config.toml
num_hidden_layers = 21
hidden_size = 384
num_attention_heads = 12
num_key_value_heads = 12
head_dim = 32
intermediate_size = 1024
vocab_size = 8192
hidden_act = "swiglu"
norm = "rmsnorm"
norm_place = "pre"
norm_eps = 1e-05
positions = "rope"
rope_theta = 10000.0
rope_fraction = 1.0
qk_norm = false
attn_scale = 0.177
bias = "all"
tie_word_embeddings = false
parallel_block = false
init = "uniform"
init_std_qkv = 0.0259
init_std_o = 0.00399
init_std_up = 0.0259
init_std_down = 0.00399
optimizer = "ademamix"
learning_rate = 0.000239
beta1 = 0.9
weight_decay = 0.63
lr_head = 0.00474
max_grad_norm = 1.0
warmup_steps = 224
schedule = "wsd"
decay_fraction = 0.868
decay_shape = "linear"
final_lr_fraction = 0.02
batch_tokens = [32768, 65536, 98304]
max_seq_len = 512
doc_mask = true
z_loss = 1e-05
train_tokens = 676200000
max_steps = 10322
dataset = "wikipedia_en"
MLP neurons of a small language model. Each row is named by its layer, matrix (gate and up: input weights; down: output weights) and neuron, and shows model dimensions 128-255. Each number is 50 + 10 x the weight over its row's rms, rounded and kept within 0 to 99. A neuron's up and down rows have the sign that makes its largest values positive.
After each neuron's rows, "fires on" lists the tokens most often at its 100 highest values on Wikipedia text that the model never trained on; "fires before" lists the tokens most often just after its 100 highest values on Wikipedia text that the model never trained on.

L11.gate135:64 51 50 40 46 75 57 35 54 52 58 51 33 57 56 59 51 49 64 38 52 45 45 44 54 50 50 54 42 47 46 37 61 60 46 64 78 36 58 61 42 66 68 39 71 50 57 72 58 34 38 51 53 46 66 43 45 61 57 63 51 48 45 46 52 54 54 78 50 51 71 43 52 62 47 43 51 50 51 68 50 48 49 21 40 42 58 43 36 57 39 44 59 51 51 48 53 59 41 53 61 54 55 46 31 58 38 36 35 58 53 35 57 43 42 62 71 39 50 52 50 52 39 53 50 36 63 29
L11.up135:53 52 50 48 65 57 55 50 55 52 47 43 51 28 44 42 44 44 50 47 37 55 46 43 56 73 43 59 46 22 43 40 46 47 46 44 55 48 49 67 37 50 39 49 46 47 44 47 40 39 45 52 58 35 60 41 53 43 57 56 51 52 58 48 47 58 55 58 60 48 34 41 52 40 71 53 57 36 30 45 63 60 44 55 50 72 62 29 53 52 46 38 61 51 41 72 41 64 47 60 56 39 61 64 40 41 60 56 58 44 39 41 42 50 43 58 47 44 44 58 47 45 48 66 51 45 62 34
L11.down135:69 53 39 42 46 52 70 48 58 40 58 51 66 47 48 53 49 59 44 55 40 50 58 44 50 48 43 46 42 51 44 57 42 24 53 60 59 47 50 43 39 50 55 39 55 37 51 38 44 43 58 40 51 40 52 50 50 43 59 58 57 46 67 40 55 47 65 55 50 74 40 35 32 49 55 56 53 37 41 56 53 35 40 34 60 52 54 52 48 45 40 54 49 57 70 56 51 73 44 43 41 49 43 48 55 46 61 53 52 53 34 74 47 53 50 57 54 48 47 52 54 67 44 59 65 54 61 55
fires on: ")\n", "\n", ";\n", "}\n", " top"
fires before: "-", " "

L10.gate904:40 71 51 50 43 44 54 64 53 58 52 52 40 62 69 39 60 48 40 45 49 38 53 55 57 50 75 43 29 38 52 53 58 41 45 25 50 53 43 44 57 42 55 58 31 54 52 54 50 56 49 41 47 49 57 56 55 44 36 76 41 42 45 51 51 54 60 59 57 48 53 59 51 40 39 58 49 42 44 45 57 54 50 43 75 43 26 46 33 69 58 37 56 40 52 30 36 58 62 44 53 47 40 55 46 47 37 57 40 49 49 42 65 41 53 31 48 48 57 52 56 71 39 60 61 51 44 51
L10.up904:27 56 40 52 40 43 63 47 44 43 55 51 55 47 50 49 45 53 41 43 43 46 37 57 51 60 47 48 46 56 46 51 38 51 55 52 54 41 47 61 54 45 42 45 46 64 73 50 56 60 45 38 61 48 40 42 66 42 51 55 60 51 46 51 39 57 54 23 52 38 46 41 48 38 24 46 57 43 62 52 53 46 52 44 48 39 55 71 53 50 37 56 60 55 55 66 36 54 50 51 43 63 66 45 35 42 65 56 35 47 45 51 54 63 40 44 43 56 56 53 47 48 46 33 34 46 44 38
L10.down904:62 62 47 57 36 34 44 53 41 47 56 50 59 50 49 57 58 58 40 52 53 60 59 53 58 47 59 47 41 53 51 69 54 45 39 41 49 51 37 39 59 53 52 43 56 47 57 42 51 46 59 58 32 62 52 35 55 36 58 58 73 57 57 51 53 52 58 45 56 34 62 37 36 55 51 39 45 44 34 54 87 42 59 57 61 53 50 45 61 41 48 40 52 55 64 39 37 70 61 20 69 35 55 74 45 37 41 75 30 67 45 29 47 42 47 48 49 59 41 56 74 51 53 53 53 45 71 41
fires on: " United", " University", "ly"
fires before: " States", " of", " Nations"

L11.gate123:40 44 49 55 56 38 61 41 68 52 46 51 27 56 50 29 54 37 61 41 75 48 50 48 51 53 48 40 49 58 56 52 39 33 58 53 56 31 46 51 36 40 60 36 47 63 60 49 47 71 37 57 43 39 45 46 62 67 64 38 52 40 64 81 57 61 52 49 58 63 53 47 40 66 41 61 64 33 62 48 44 48 45 49 43 20 40 50 47 39 54 31 47 62 42 27 55 53 38 55 61 60 42 36 37 59 52 27 39 63 48 45 48 52 39 43 57 52 56 53 42 40 40 58 51 49 53 33
L11.up123:46 55 50 34 53 61 48 50 37 61 40 55 60 36 55 51 46 50 36 42 37 49 53 44 34 52 55 74 58 49 51 58 43 51 41 55 46 54 50 49 40 47 55 50 44 42 47 42 31 56 53 51 62 52 48 71 45 50 41 47 51 64 65 51 69 47 75 27 63 41 59 68 54 53 52 51 47 32 51 44 62 48 40 41 37 45 35 58 44 47 49 33 54 28 44 55 34 50 61 64 63 43 48 47 52 41 56 43 46 79 38 52 44 58 42 52 56 55 47 39 49 56 52 61 56 28 40 44
L11.down123:44 48 39 44 48 58 56 53 42 44 56 62 41 58 59 51 58 43 67 58 46 44 48 44 53 41 45 45 51 47 42 40 57 58 66 42 66 30 44 59 59 60 43 53 56 36 60 60 51 65 49 50 49 67 37 48 55 51 60 43 36 46 47 34 56 49 35 52 50 63 62 49 43 44 37 60 50 30 50 41 38 49 65 56 51 31 79 51 37 37 56 28 49 60 52 18 78 44 56 53 40 51 41 35 48 63 50 47 58 62 39 40 52 52 46 68 44 51 51 48 55 46 42 58 64 50 49 70
fires on: "\n", " |\n", ")\n", "ing", "P", "–"
fires before: "-", "|", " vocals", ":"

L11.gate114:62 78 56 43 65 52 38 36 66 55 57 51 55 48 45 60 43 53 38 59 33 54 51 45 37 61 61 57 55 51 49 45 53 49 39 37 48 52 43 41 39 49 51 43 39 53 72 45 36 54 58 58 26 32 55 35 46 53 56 48 45 55 60 47 56 60 52 46 30 75 53 59 46 40 41 60 36 60 51 38 45 58 54 71 50 41 61 49 46 72 52 42 49 51 44 51 59 59 45 63 42 48 50 44 52 27 52 49 36 48 29 40 38 51 64 53 54 40 46 47 53 47 46 48 55 54 50 49
L11.up114:40 61 69 53 34 47 60 47 54 54 37 57 69 51 49 38 41 55 28 59 44 64 46 49 67 49 59 54 30 56 48 45 56 40 46 46 42 57 69 51 41 41 62 50 57 44 46 54 50 43 59 38 69 35 57 45 55 37 61 53 35 46 42 64 60 62 50 47 46 60 58 44 57 36 49 53 61 49 36 81 43 57 59 47 47 54 40 52 60 54 30 47 37 63 52 47 40 62 44 42 48 29 64 52 50 51 44 55 49 64 59 38 49 57 56 40 67 40 39 66 43 37 59 45 52 42 46 38
L11.down114:55 50 52 45 56 59 41 33 47 51 50 67 42 71 36 39 51 42 59 55 44 58 35 69 45 65 50 54 53 55 48 51 55 53 45 38 62 54 49 50 47 54 53 43 46 50 58 66 70 55 43 43 45 39 45 54 29 38 46 55 49 58 41 36 50 48 48 61 60 46 44 50 45 33 85 54 41 45 55 49 51 64 45 63 50 45 54 48 52 57 64 49 41 40 48 55 50 64 23 62 48 49 30 47 55 58 67 56 54 36 58 52 61 45 31 45 41 33 25 56 59 36 49 37 43 52 45 49
fires on: " |", " where", "ome", " ", " if"
fires before: " ", " the", " he"

L17.gate172:26 44 43 51 46 36 47 61 41 47 54 58 45 60 42 58 60 49 45 61 52 55 46 36 59 48 54 38 40 44 72 59 29 41 41 47 55 48 50 65 54 47 54 39 54 42 50 47 52 51 45 38 56 46 52 54 62 57 35 56 38 69 70 50 37 57 34 42 41 56 47 43 26 52 62 51 59 52 44 33 63 56 47 27 45 49 24 48 38 47 48 42 42 60 53 51 46 44 37 56 40 34 28 52 54 34 53 55 75 48 58 58 55 61 44 44 41 59 57 49 56 49 57 45 58 50 53 64
L17.up172:55 44 59 50 42 51 48 36 46 47 50 66 38 53 50 43 68 56 41 55 57 59 62 51 45 43 66 57 62 64 55 60 46 39 59 33 54 50 54 68 34 53 48 56 46 45 44 59 51 52 66 43 65 41 53 51 35 46 68 34 43 54 73 23 39 58 56 48 57 51 53 59 64 40 41 54 53 41 63 58 43 52 39 26 48 43 55 44 74 58 51 49 38 58 30 71 54 62 62 56 54 58 56 62 49 52 53 54 39 42 47 55 34 51 22 41 44 52 52 47 53 41 48 69 52 54 51 56
L17.down172:63 53 44 48 51 40 39 57 58 61 50 59 50 44 54 60 55 52 47 56 68 79 55 56 57 58 52 43 38 67 38 43 67 51 67 59 51 28 45 47 34 37 37 54 43 42 39 59 48 35 54 48 51 46 57 40 54 43 63 53 46 53 52 48 36 40 37 41 39 34 53 42 58 62 40 43 32 60 33 59 70 51 37 45 29 43 36 38 55 67 47 40 35 53 59 43 65 35 55 52 61 58 41 30 48 33 55 56 38 49 69 47 51 44 45 58 57 44 53 50 53 41 53 58 47 56 48 60
fires on: "2", "s"
fires before: "0"

L18.gate23:68 57 52 51 63 56 36 47 37 42 41 48 52 48 61 27 59 47 54 46 43 62 34 32 51 50 47 45 54 61 53 42 55 42 39 62 32 36 45 56 42 22 40 46 56 55 52 51 58 55 67 59 44 51 51 62 51 53 46 59 37 43 57 50 54 48 41 60 39 51 52 43 55 60 47 52 46 36 41 55 27 63 45 43 47 65 61 47 58 32 46 53 56 36 65 35 41 47 34 39 52 53 64 50 56 50 41 49 52 52 38 54 52 51 34 58 63 53 48 54 55 49 47 62 44 61 36 54
L18.up23:46 57 40 40 36 43 53 53 59 27 55 37 48 56 48 53 46 40 65 43 59 50 57 39 56 50 57 42 57 40 39 37 52 35 67 40 50 54 57 55 29 58 38 33 40 56 66 59 46 40 64 51 47 58 37 63 54 46 50 68 57 68 45 38 37 57 41 47 44 46 44 43 53 63 63 52 41 64 58 58 46 40 58 50 37 46 62 46 56 52 55 50 57 51 50 44 49 33 49 47 40 66 57 49 45 59 42 37 48 34 42 37 46 63 47 48 56 45 62 55 46 52 34 30 38 54 27 61
L18.down23:47 61 44 50 49 41 53 54 55 57 44 42 62 32 70 64 46 51 56 51 52 44 59 36 44 43 46 64 41 44 59 61 60 45 71 47 43 25 41 66 54 65 54 63 36 37 60 37 60 31 56 50 46 48 60 56 61 42 38 52 45 55 56 33 37 57 42 49 50 53 50 50 46 43 54 45 69 70 45 44 38 43 61 55 47 49 45 55 40 64 43 30 51 59 38 38 37 37 46 49 61 48 64 45 59 42 48 55 61 54 61 45 36 44 67 56 62 56 56 44 55 44 53 44 52 50 52 48
fires on: "-", " God", "===", " Moore", "he"
fires before: " G", "g", "v", "b", " Jr"

L17.gate638:60 44 44 63 48 63 51 42 67 29 48 43 53 55 64 50 43 42 47 46 47 30 42 38 45 37 32 44 51 45 50 40 55 48 51 55 42 40 55 38 32 54 57 67 40 58 48 29 61 42 53 34 48 40 57 48 28 45 56 41 54 47 42 43 59 19 40 46 44 68 42 44 37 59 46 42 54 29 43 49 36 56 70 56 38 49 52 53 42 59 37 58 58 51 52 29 44 51 41 35 47 58 49 60 52 62 70 49 65 74 51 49 54 39 34 66 58 69 48 44 44 56 36 53 43 42 58 61
L17.up638:67 67 62 36 59 65 38 57 40 44 44 78 50 54 55 45 48 36 63 55 46 49 56 47 51 58 50 57 50 52 50 38 54 43 45 69 33 44 62 54 56 55 58 62 53 46 55 58 36 28 54 44 56 64 38 51 58 52 53 39 49 44 48 45 46 47 47 68 48 64 52 56 43 56 58 36 62 48 40 63 54 62 62 53 56 44 54 54 63 47 50 49 43 58 53 49 56 39 50 67 50 42 62 26 49 53 31 45 26 42 54 46 49 29 68 62 48 46 53 51 57 45 62 64 54 51 32 55
L17.down638:30 46 44 51 38 43 44 50 32 40 34 60 41 48 64 60 38 46 48 50 50 50 42 67 47 51 64 48 47 51 56 44 32 37 69 68 43 45 42 62 39 59 54 42 52 43 61 42 55 55 42 53 57 58 50 65 64 49 53 42 33 46 53 44 44 44 25 43 59 56 45 53 46 46 37 53 48 57 48 40 29 58 53 49 50 56 50 65 41 32 55 47 36 46 60 46 53 51 51 51 46 50 63 61 49 51 34 50 58 58 73 65 34 48 53 55 64 66 53 39 73 55 53 29 63 43 47 53
fires on: " ", " ("
fires before: "0", "1", "2", "3", "4"

L18.gate972:34 45 50 63 72 73 46 58 47 41 25 54 70 38 42 44 63 69 49 52 54 50 55 35 26 46 54 59 46 49 51 63 53 61 58 30 44 37 64 46 49 53 52 40 52 43 50 28 44 71 51 58 49 30 45 55 33 46 53 34 49 36 62 63 50 45 46 49 46 64 46 48 34 57 32 49 65 41 59 42 69 41 67 73 60 45 38 54 42 49 44 43 40 39 31 42 61 38 50 38 35 38 43 50 37 62 44 54 48 39 58 49 59 43 36 29 52 39 54 52 63 69 48 54 48 62 47 54
L18.up972:67 50 43 47 42 36 62 53 54 41 58 42 58 42 60 49 56 61 62 65 42 68 75 42 60 45 42 36 46 60 72 50 30 59 35 39 46 67 43 57 38 41 44 54 64 52 48 61 47 59 56 43 50 43 59 55 52 61 46 35 47 51 50 69 63 68 42 43 29 34 45 46 38 52 52 45 44 40 30 51 54 63 43 51 39 47 24 56 43 47 37 64 54 44 53 36 43 42 56 57 39 51 55 65 62 46 53 49 59 58 60 37 51 60 54 53 43 44 53 44 56 44 59 56 32 56 46 37
L18.down972:58 59 53 41 46 44 58 35 61 58 23 57 77 48 53 44 50 44 58 58 65 60 44 50 34 40 66 53 55 58 53 34 41 63 53 58 53 43 47 49 53 51 47 63 78 35 51 61 37 55 46 58 63 48 52 56 37 39 60 41 68 52 57 54 42 40 52 51 53 67 46 40 42 62 56 61 67 42 54 40 56 43 58 47 24 69 72 60 43 49 46 47 53 44 56 49 50 37 55 44 30 51 42 47 39 45 41 42 68 57 75 45 51 57 42 52 60 57 39 42 58 50 63 52 58 51 37 64
fires on: " in", "4", " ", "6", "2", "5"
fires before: " ", " March", " January", " April", " September", " October"

L18.gate758:49 57 61 54 48 52 61 62 64 42 54 60 35 50 55 33 50 44 37 36 49 35 48 67 53 54 51 61 59 45 40 61 38 47 51 52 55 63 50 62 53 52 52 51 34 28 47 33 51 62 51 51 55 47 52 44 36 50 66 55 48 50 42 54 55 58 48 46 44 33 77 54 53 63 50 38 36 47 45 54 51 62 35 42 47 54 38 56 39 47 50 42 54 51 54 43 47 44 44 70 43 51 60 47 63 59 52 71 30 56 36 23 38 51 52 53 45 61 35 56 51 46 46 58 40 45 64 48
L18.up758:58 65 54 51 51 35 48 58 58 70 45 50 32 63 66 29 54 35 47 41 43 54 54 63 41 58 59 57 46 37 35 50 49 50 57 37 41 55 56 39 54 54 57 46 47 60 37 39 45 46 32 75 50 35 51 43 50 69 50 44 36 54 66 44 58 54 41 43 58 53 49 44 56 68 56 58 46 55 40 65 50 28 60 46 45 40 50 45 47 52 49 40 42 48 39 40 57 40 48 39 45 48 52 58 53 49 37 52 46 52 59 46 36 58 64 56 35 48 35 48 39 51 42 53 51 58 40 52
L18.down758:46 48 44 56 40 78 52 48 54 50 53 52 33 54 54 59 63 42 43 52 46 79 55 54 62 47 33 58 49 60 52 39 51 53 47 50 57 38 44 55 44 51 57 58 38 49 62 57 65 53 50 66 58 57 49 50 56 65 43 43 55 49 49 55 67 43 60 42 50 58 46 38 47 38 58 80 64 52 50 57 48 57 50 59 39 52 49 50 42 62 59 46 59 38 39 51 61 38 31 51 40 61 60 39 61 54 59 64 41 69 32 43 72 55 55 45 41 51 31 57 56 41 54 48 44 57 56 44
fires on: ".", "0", "5", "2", "3"
fires before: "0", "5", "7", "6", "4", "8"

L10.gate134:45 52 61 54 61 44 72 56 48 49 47 26 53 44 53 49 57 67 47 42 36 49 47 50 21 47 27 35 58 54 65 49 31 59 62 47 31 62 75 67 35 41 53 35 62 43 35 32 50 51 48 69 38 31 60 78 54 53 63 50 53 54 65 54 69 41 41 63 59 48 49 40 50 66 46 42 45 54 51 44 48 49 28 60 51 60 62 52 46 28 46 44 32 48 49 57 60 49 56 41 48 68 58 27 27 46 39 47 44 44 59 52 69 57 45 32 48 43 39 52 60 58 63 47 38 53 59 49
L10.up134:44 47 52 58 56 21 52 55 52 51 56 41 44 45 53 49 54 34 69 62 41 39 37 43 48 46 53 54 50 64 56 44 35 41 42 55 47 28 66 48 46 51 44 46 59 39 34 50 55 58 34 63 49 48 54 50 53 67 53 45 64 38 47 42 57 47 45 66 50 50 57 52 59 46 54 40 46 50 48 68 52 37 44 56 60 74 63 44 40 64 40 45 21 71 51 53 63 41 39 48 52 58 45 54 72 59 30 34 37 47 39 54 55 52 43 54 69 54 43 50 44 61 60 52 53 47 46 63
L10.down134:51 57 62 42 60 55 61 39 46 37 61 31 47 40 27 54 33 54 40 45 55 49 45 55 44 51 32 40 47 33 43 59 63 60 39 52 38 64 33 36 50 34 28 45 44 65 44 53 48 51 44 46 54 50 50 57 59 47 44 56 41 40 54 39 47 62 35 54 71 55 43 51 58 65 43 54 37 48 56 45 49 48 46 30 36 67 51 45 59 45 55 57 39 65 59 52 55 37 64 60 54 50 64 59 55 34 51 56 48 33 47 36 61 69 64 37 27 37 41 51 45 49 41 41 35 48 60 63
fires on: ";", "0", ",", ":", "9", " and"
fires before: " ", "1", "0", "2"

L10.gate9:49 53 50 53 49 55 46 35 57 55 55 64 53 28 40 58 53 63 43 63 55 51 59 36 60 43 52 58 41 36 57 46 61 63 52 49 56 62 56 63 34 50 55 37 33 51 35 57 53 41 56 37 59 50 52 37 51 45 43 60 44 54 61 46 35 59 57 64 43 31 59 52 61 55 51 64 49 52 47 47 56 68 47 54 51 63 49 51 26 35 49 61 61 59 50 44 56 38 58 42 57 56 39 47 59 70 49 75 49 44 58 45 41 53 40 36 52 43 42 55 52 56 49 74 58 48 47 39
L10.up9:62 59 55 40 53 47 63 65 48 53 54 62 47 39 46 42 53 69 46 42 61 42 64 35 42 58 48 60 51 68 56 62 53 42 41 40 38 64 46 65 50 36 59 45 54 40 61 42 61 55 58 46 44 55 58 50 49 57 36 33 54 29 45 56 49 58 63 48 62 49 36 48 47 36 41 57 41 48 62 60 59 55 28 49 36 46 21 54 33 53 37 59 38 47 71 56 60 43 41 71 59 65 57 54 39 56 48 56 45 40 53 55 34 38 39 58 42 47 50 46 46 49 49 54 45 51 35 61
L10.down9:54 65 64 47 50 57 63 46 43 48 61 53 33 48 51 54 48 61 13 48 36 49 41 41 41 54 64 63 57 38 46 46 48 43 50 42 53 49 47 48 45 60 42 47 64 51 49 49 48 45 67 55 37 59 51 48 61 46 40 58 62 55 44 30 47 67 51 48 53 29 61 41 41 33 52 38 63 50 56 51 42 56 47 47 50 40 34 51 49 47 35 67 53 53 45 41 36 49 57 41 47 41 59 54 40 59 32 60 47 45 33 45 61 55 56 45 49 68 53 53 46 53 40 61 56 51 49 27
fires on: ";", "6", "7", "8", "9", " |\n"
fires before: " ", ";", "3", "7", "2", "8"

L16.gate832:45 48 51 47 40 53 78 53 72 33 45 70 33 41 46 51 66 50 50 52 51 37 50 44 54 52 41 48 49 45 48 51 46 57 43 33 52 32 63 72 52 46 35 41 54 26 46 63 50 46 45 54 56 33 52 51 54 52 44 68 45 30 49 42 33 34 54 39 51 48 42 51 26 44 57 53 21 50 67 69 45 66 51 67 49 32 66 31 59 56 51 42 40 53 57 53 43 47 56 76 43 51 33 43 53 75 46 54 59 52 46 53 57 45 48 55 57 46 46 44 46 74 42 58 39 63 42 41
L16.up832:53 55 46 55 43 69 68 35 66 35 52 59 24 48 60 39 55 38 41 50 29 51 49 46 65 44 62 37 49 56 57 62 46 71 42 44 50 45 51 66 48 53 42 57 55 45 38 61 59 30 50 56 66 51 61 41 59 54 51 51 46 38 35 36 42 38 43 46 39 46 69 50 53 46 59 51 44 57 43 55 39 75 48 48 42 51 45 53 58 51 49 45 51 57 63 43 59 62 41 47 46 55 34 50 26 58 58 57 33 71 42 62 55 46 37 53 48 44 53 51 51 52 44 62 45 42 71 52
L16.down832:54 58 45 43 52 66 85 59 50 39 48 29 74 49 30 60 30 58 66 58 43 59 47 43 53 52 29 50 36 45 57 48 55 59 69 66 55 45 52 51 55 49 52 36 59 53 29 51 49 55 54 42 55 50 67 57 53 60 40 64 50 61 57 70 50 47 49 46 49 41 43 34 58 58 35 40 54 62 63 52 48 42 46 65 52 51 65 57 47 57 38 46 60 48 49 53 30 60 56 28 56 48 54 39 47 55 56 58 57 50 47 44 28 68 33 42 63 62 37 57 57 56 58 51 36 72 60 52
fires on: "\n", " minutes"
fires before: "-", "\n"

L18.gate505:47 48 69 53 55 52 55 61 52 33 44 44 50 35 36 32 61 60 28 46 55 49 73 47 50 59 36 53 27 38 40 59 58 66 43 51 43 69 54 48 50 36 46 41 69 44 47 59 72 37 27 39 57 56 61 44 48 49 55 60 56 48 69 46 50 66 56 40 47 32 39 43 49 51 61 44 43 49 55 43 24 55 62 52 31 61 54 55 50 44 56 49 37 59 60 52 51 56 38 50 54 35 43 46 49 61 41 46 44 56 56 49 46 24 31 58 54 57 43 55 44 39 47 41 48 57 53 53
L18.up505:36 41 55 56 53 47 39 55 65 43 51 32 64 41 51 38 39 63 38 67 50 39 36 51 49 49 40 46 40 37 44 30 38 58 63 50 37 57 54 41 37 21 52 33 46 55 32 46 44 60 24 26 48 47 57 44 50 56 67 52 60 66 37 34 47 64 34 55 51 46 46 47 64 44 45 61 49 56 54 56 69 49 46 50 61 50 45 45 57 43 51 35 53 60 58 36 47 57 51 50 53 44 38 42 59 54 43 43 70 67 49 48 49 49 65 53 51 44 55 54 50 46 51 61 49 26 56 44
L18.down505:52 40 46 24 41 55 59 59 51 33 44 42 58 47 44 61 56 54 56 47 47 62 37 44 53 57 48 59 52 39 62 25 55 25 52 48 54 53 54 46 41 70 55 66 69 54 42 43 67 40 57 56 48 42 48 50 48 40 53 55 43 34 36 39 65 52 47 48 44 53 46 31 41 55 67 44 48 43 47 62 52 48 55 52 44 62 61 46 48 32 36 46 64 53 44 45 59 40 45 39 54 52 52 40 47 65 53 53 43 57 44 48 52 50 58 49 33 47 68 52 55 53 58 51 45 29 57 43
fires on: " ", "9", " (", "2", "–"
fires before: "9", "1", "7", "6", "8", "4"

L6.gate835:59 50 64 53 47 48 57 52 33 50 59 51 54 60 44 54 60 50 54 61 70 41 50 69 45 59 55 54 34 32 51 53 62 48 47 27 57 55 53 55 64 50 44 43 53 55 33 42 36 54 18 67 60 48 64 60 50 37 62 65 40 51 54 47 63 52 59 56 44 54 52 45 39 53 58 47 44 61 51 50 63 48 48 50 54 41 43 40 41 32 67 53 45 42 44 34 50 46 51 76 29 36 56 59 37 54 42 48 39 40 45 62 43 40 44 44 36 61 45 42 52 49 52 45 43 45 48 55
L6.up835:64 60 54 37 64 54 66 43 45 48 63 58 65 41 66 47 62 71 42 59 57 67 60 43 50 60 68 58 44 53 50 46 63 65 52 41 46 53 58 42 57 60 47 59 67 59 35 55 40 57 37 50 60 43 52 39 32 38 36 39 33 30 44 57 53 47 38 47 50 40 59 50 64 38 55 36 49 52 45 52 43 58 70 55 52 43 58 78 48 50 46 61 57 50 51 58 38 36 45 60 48 54 42 55 56 51 40 51 55 52 45 57 50 57 55 55 66 43 42 49 67 37 58 57 40 50 44 36
L6.down835:66 67 52 40 30 42 49 46 68 26 41 56 52 47 58 35 43 57 61 48 60 57 52 53 58 51 31 55 65 62 30 51 50 44 46 55 38 42 56 41 54 38 35 37 47 53 61 55 74 52 66 47 59 51 53 53 53 63 45 48 62 50 50 60 50 58 36 46 37 51 49 46 47 54 62 54 49 59 48 39 33 54 46 41 60 40 51 41 42 37 43 39 60 52 52 50 51 48 57 46 47 53 41 45 60 43 50 38 60 46 38 55 64 58 29 34 36 53 54 39 46 47 54 69 51 38 48 62
fires on: "0"
fires before: "1", "0", "2"

L16.gate237:58 64 52 59 57 58 56 61 37 64 60 44 54 53 48 44 61 43 62 40 44 33 55 48 40 47 65 51 51 38 47 51 58 67 45 42 53 48 72 45 42 50 53 57 48 54 28 47 65 47 34 61 68 43 39 38 52 53 49 69 56 53 40 46 46 26 52 61 57 48 44 45 47 52 58 59 39 52 53 41 31 55 34 26 46 53 45 55 43 43 53 54 45 55 51 49 38 33 47 47 51 49 42 48 19 37 55 49 46 42 59 63 51 43 36 42 41 53 51 61 66 54 36 35 50 60 46 40
L16.up237:44 41 44 65 52 47 46 44 62 45 54 43 51 57 54 72 44 55 49 68 57 58 45 38 31 55 44 47 67 37 45 53 60 51 63 37 55 69 54 46 63 29 51 37 45 47 40 54 54 46 36 48 43 63 23 34 55 37 46 57 49 45 73 44 39 40 38 40 50 63 33 59 42 36 56 57 51 51 44 37 17 49 51 39 68 51 55 48 42 45 41 48 52 51 54 47 42 48 52 42 57 66 35 57 49 38 56 58 53 56 46 45 42 46 53 56 58 55 63 64 41 64 63 35 60 56 58 51
L16.down237:43 52 24 53 47 56 49 48 41 42 47 52 52 56 40 64 40 49 49 59 67 69 56 30 42 40 52 57 42 62 50 51 50 70 51 48 55 42 54 52 54 33 56 30 42 51 52 60 34 57 61 58 60 49 51 55 46 57 54 37 55 47 44 42 38 46 37 48 47 39 38 36 51 47 47 44 38 67 58 58 38 38 62 29 57 59 63 50 58 45 49 63 45 71 40 42 44 54 51 60 43 57 48 51 84 42 44 70 53 55 52 57 74 54 51 43 46 68 56 34 40 57 60 48 44 48 45 36
fires on: "1", " ", "9", " the", "–"
fires before: "9", "7", "1", "8", "6", "5"

L17.gate845:51 77 52 59 65 46 38 70 78 53 74 53 50 57 49 34 51 57 30 47 55 42 58 50 34 38 68 64 37 52 56 41 51 64 59 41 42 60 60 51 38 55 57 60 39 38 44 43 65 55 50 54 56 37 59 47 54 74 47 54 57 50 52 40 32 47 55 49 50 52 46 37 50 64 48 38 40 50 45 50 46 50 41 41 64 52 62 76 69 58 56 41 54 42 31 47 46 38 39 47 61 64 54 65 46 50 50 53 45 53 45 50 42 43 50 50 44 60 37 45 45 68 58 49 63 66 56 39
L17.up845:47 54 46 44 55 40 84 61 50 42 31 51 57 32 30 51 49 56 47 54 47 57 43 44 47 34 51 56 49 61 50 48 48 47 50 56 42 65 57 56 52 50 53 41 57 53 41 33 40 39 47 26 52 39 41 51 44 63 57 55 57 70 54 43 40 52 56 51 54 54 28 38 53 57 67 38 55 64 45 65 64 43 40 59 70 56 36 49 55 46 46 46 55 42 53 45 61 50 53 40 35 49 62 44 39 45 48 52 55 46 42 65 58 50 46 37 38 56 42 47 53 41 70 61 68 69 52 41
L17.down845:40 39 56 55 50 54 36 45 65 65 36 45 44 52 45 36 39 57 40 62 55 69 60 46 43 41 68 36 47 34 56 35 63 61 31 42 37 48 52 58 68 44 66 40 30 46 57 47 46 35 41 66 49 46 55 56 59 32 37 54 52 63 51 47 52 37 35 68 59 60 50 39 34 67 57 36 51 49 39 52 57 58 58 43 47 50 58 47 54 53 64 61 45 46 58 57 55 47 59 38 40 56 53 58 44 49 62 54 65 53 41 50 34 53 54 55 46 42 55 29 59 48 58 54 61 56 56 34
fires on: " in", " from", " ", " ("
fires before: " ", "1", " the"